python train.py --hidden_size=192 --num_attention_heads=12 --norm_eps=1e-05 --qk_norm=false --init_std_down=0.0
MLP neurons of a small language model. Each row is named by its layer, matrix (up: input weights; down: output weights) and neuron, and shows model dimensions 48-175. Each number is 128 + 24 x the weight over its row's rms, rounded and kept within 0 to 255. Numbers have three digits each.
Before each neuron's rows, "fires before" lists the tokens most often just after its 100 highest values on Wikipedia text that the model never trained on. A number after a token or word is its count.

fires before: "an" 25, "al" 21, "er" 7, "d" 6, "ch" 6
L2.up643:122118112087103111169146107105096094079137117116149150110137145100072115130113159126133151126131104124143121109156165121131131136131155107111120136163138131110145145126122147112130154113154126114126112162149086140118098132104073136166183099138109124116145168132096149146097106145141099113162096127154146086117131136138084131169082114141129119144171101104149136138164164127146104169138
L2.down643:122123162142122151096138148126142151139116127105129145117158149144112118159080144158130115077139108167086127124174161146109133156095105109129092119188091123115133094087141162158140120127148112110175103187116149152134137145075130118110098123111120102122125147127133118138134136111087167102158129133117135142092119136135132150168160074138091111161151162109114097162163178107111139121130

fires before: ")" 12, "A" 12, "S" 8, "I" 7, "P" 7, "R" 6
L10.up884:139121130139082120089158092128128121132132112145112134102114117174162150086132150188131123132134122113126124133084138123142143108120140123047126136157178137101127097148130123124102138131110088091090157123143085138149111160088120144125128115173114064156136133131155123121141114115138120149123124126156118138169070165104094145101109100128114195156113172144147122108104134084125137178144
L10.down884:126127120182152131114111161114150132084139110082147104123135156143125117140106159131107161149131122109163142118151131097140129167172133173103133108134118117125113117116083138091159125158099107133121151169105137134155159111136107148156107143111144160117138164148124139081146135137124131136113148168133151135171107144120138105116139126118140104131142101073118105127116120068092064172118

fires before: "s" 32, " and" 8, " in" 7, " as" 5
L10.up721:100143164111118114119143119090145123150082172158082138150122127152189132112131139083164110152164098154118124113085148139103144107129114146115109115139117134144114127157104111167126096171159123111160119157135110112123175142111118102125115141121177138150081052174117119120142123179120152092104156133134143116147139108146156130110119113130122140135097173103111130105124145126140116146126
L10.down721:071121095132136102162113114140114148137154134073176141125121137098129115129115101169114136102089134130161099155147132118144155182092105106097141131118167124096113127115155097142099157116110159108138133135102201128133131136129101101107139113121131136162155137077111131121142120123148090152113138140139120133161181131145119130166101146115126130122167114101143170136106078113108127132137

fires before: "." 33, "a" 5, "on" 5, "20" 4, "A" 4
L10.up825:140129162064118113126107095093095145154159096142129118102113124129127165114167117153138131146111127104138122142087109112145107115107135101143102151120155114155145131143112103086111134142133123133104139196112137139150130110137101129170107141127091146168120149132169145136098113129177133141140134121180142120144127117118150159169125116130108097105142121094135179125118182173131096145107
L10.down825:106123138173127125136132142137104134166125167136102114132160119123153143090104154092088156158146143124144138110117107124153138165103086103143138098121140127148125117150115117139148132162107118129126091155111137132163124119104155121150160113141141119141123119115142123143093117200125151160112150131105113107133107168134120100115152142143116094118155125137134089135114129095131136096112

fires before: "," 23, " (" 18, "\n" 9, " 0" 8, " 2" 5, " –" 5
L7.up962:158138136171125139100151124182087140153130169121134132121133123135110120147081116118179143143140131106155114093103160137132109124115142084187139130131140133111117097124182142158123097138156108128134136144086127107159134129115131162103101097086134099096141155148093117123135123125098109135150149143109104121104127140154141091115172156114093089091142113118109118143111121129117111143129
L7.down962:110125143159109116136126097123128104102099140114099164111104091113114118106136119126118155100120147111116113103166161095114111075120119137139086154120095103155168110154161182162128128140078107162143141135137142074139147123104160128134127080154143180159134172145130117102127138119094081144132100126153069121139099173149140091119144119133136115145113148110127166151085138113143137125121

fires before: "ct" 13, "low" 11, "e" 11, "op" 9, "er" 8
L3.up431:128111136083112147106089136092072117145130093170161105092107114147115133101147082116162160160122146116128148140111170128140123144126107162130119141114148106126136165156108150149131137131154166185114144112124152093127109113181114170104123152129125159142113079120123131123127079152103136131143093111118151124156126154112159121161144122139119144152106134147131142118125142126099157162142
L3.down431:113135132122131134145137141124135148148145108102144149141171156107132149135135134110081130114172090119137148127098135143117146138117099120099103117149104107144135148111113092152118134129122112162125082140147102122156143090122122136165157162135101157133144120128076119105138094117122123124167133166149185140114111120074122153110085067098076143123168141112152109163128097152164139134102

fires before: "ch" 19, "it" 8, "t" 7, "st" 6, "ry" 6, "ult" 5
L3.up1015:114104146147121142115133103131137163190121100116069128098152134127148119099168132145137119139207110117137126120140135122153139091117097147132105168113108140146159130159157155119141177109087118149113141179118142124140145105152129157122069115093156105142137132100103148133149142128102100134110085074131144092097135129115118155165186126128106121113122106120083099160145135081111116125149
L3.down1015:130138146139145138104113160213112124106131100104111093121113164133117115141117168187136117133147173124115079085130135084095128132140116089120067130099113148200126111122125157128095147145092139139091110143128096109120161125133107144158134105134154095162128136124128136154131118118144143108105158142131136150090156110129142123117111115122118135134137129094121141096132119136133155155075

fires before: " the" 28, "it" 12, " a" 6, "li" 4
L7.up256:105149147060081140133068135160158169135143089133063097123138108140169147152112118148151099149134139145137154100164155101158124097096164139121128097088145126090161144116149117117142136144135111126134105070112145099122133180107127129083144131095118105128104143134111092139125137102169126098146142124135128086144138116163123122143136139142159136112143103115097120101150141132143111143120
L7.down256:094113159111179137114116121114103133135112126148137146130117165147152113116128121142110074125130108135091155154124176108137116122116147183076164101085123178132148117148171106137160156138069105083167125091155123155100111119149107129102108145097109115102101149150094117125129137126133097080149147162126130160151122129149116149107153109153097106171092094131124133142160112096164128123093

fires before: "t" 23, "or" 11, "ted" 10, "tor" 8, "tion" 7, "k" 7
L7.up157:161131103113125131140084122138153161112157120119072117114067126129131103141124114138158142131113156119138101075119128127159127137129120128107120147189085152170143141155140122094152147143124183115161167127101147128095114128113130181165131138076113113178107140115171119147158121128140122112159105076121105146145115125089169086152137121120170124119141110122110147106133134139143135103104
L7.down157:126139138092118142095081145113144139156136139166132088122148142155133122080143142118166129119149179127123097106099116132148104115113118165125154113162079141148081098169144140096102116116139161089174134181134168105134124121138134100130137170126131143112106113122182124135135136159176108152120136130086093178101112137155125139138109051131148108133161123103105103129128111108176129111118

fires before: "ct" 20, "ci" 12, "t" 8, "ant" 6, "ations" 4, "ed" 4
L3.up280:079155132111116103128125114124116135123138095125149097151123160132115093113108137100137147122131133115155153134118134102095101149151159148086156126165137126118100202162125191114144150145117110137106141103109131126151124132068118106100128136125124119123129123110118078129093118142111130118163176090104164132118124129123138160116158129134132124187138145152102123088123049125139148141135
L3.down280:150126137136136072144135120103081145137116108134108175120159142138103118145134113136102085131146161122120156175083120123136129086133125129099128167111124105110171126098103148139131095095139106157106156188124116105139172120071119176134153121130151117126093152131116117172104147121084147131183150125114109113158131147124089129132136156161097140088097139093102104198120132155124148138097

fires before: "ri" 34, "." 28, "ro" 4, " of" 4
L10.up898:131126133149116170115038123090113154097113120119105164133102121150118147147097112127123161154107122136102139114115151098123146142125140125184124085145143145143132122127129142146099131122144130164093148156116138092152114135090178157161090107176138117106103129134097123109178105156084126153120130116150104076171120088112148125148090157121141127107104125160162166163150111106110097121128
L10.down898:142121164142120107165113176154128141156142132139140113157161144098106134096103098076110076173135135104152093161114088088144123113107108123144133137151127092140110140132120154116128097183161073147142146114117118125137113133164149064132096110134139143124130124157174139130114126095135162121161148124154115114123141121114124124121126169173142090151130126116100106127105144080075139115149

fires before: "\n" 64, "g" 7
L3.up700:154147142147120114159119118129092130137167153122136127080143139153155133143115169114181121121143123142125127113152143138118126120151131064097133108119096167174174142145144154098103094111109149138168126060093109124139079142119143090120108179158152129113149145115133135121163145183121108118095111124112147139119146116113089121103112154098128127104111096147160176110132120130161131132156
L3.down700:087153162129139155108121128100150136146132172132144115156107146142141132051123178140161094114095104128097114137139086129127133116105153143118098160129127091116105127101133113132125112092136113114149161102151149129132146117142087082139117093125155117120150125165157133093127141114137139151145123137135108112147105133156165103128157142136087171147145169107092190079100176175142104120098

fires before: "." 97
L10.up450:133164164128168087116115115125102190135112097143091115144149168142124139109137101122071157132081140164149071140168098119134115108129123100127144106130127135109118122116115124144117146133096126083130104131111133095132162150173122126145131142106200130152163103141115143092144081150125148110131145168081116081108120128148103111152107129116142095141114133135159113147127118138101121092096
L10.down450:090113160189083170130124154142161142160147100158102104132127109146091127149126122163130126164136120127137186120134120132115122175156117146142109082109126147154150141118123192152087112110104123113119104082136114081116105124109158147149129125151125136133134114092130132142098153155126131132145094123129130138119178104150135164149144142152078132134164101106118131126097122132129082063121

fires before: "t" 39, "a" 9, ":" 4
L10.up1299:105158105132152141080147131144089151073114110128152104130142108129166072115098129147138131133133121159102180169112108180154135130136151176151128125108112170119137111159130065151150160132126115137164129122142098118159120175085108126072154130126111144148154126141105139143139106081136097154143097129140126132151157154134159159128117121153130107107085136121132140108071115101114108138108
L10.down1299:128139164108129128137134132128138088116106113119109102143117093174099126117110102134166115133146097147101185115136085135162153153091129143161150167122079135132135156122115136105096167116090144104113127135122102139123132134122115131095183126151126154109139134125075150122086139151121139089137112119131127154110085105139133175152085101118130103111147155156131116074078148139161145145089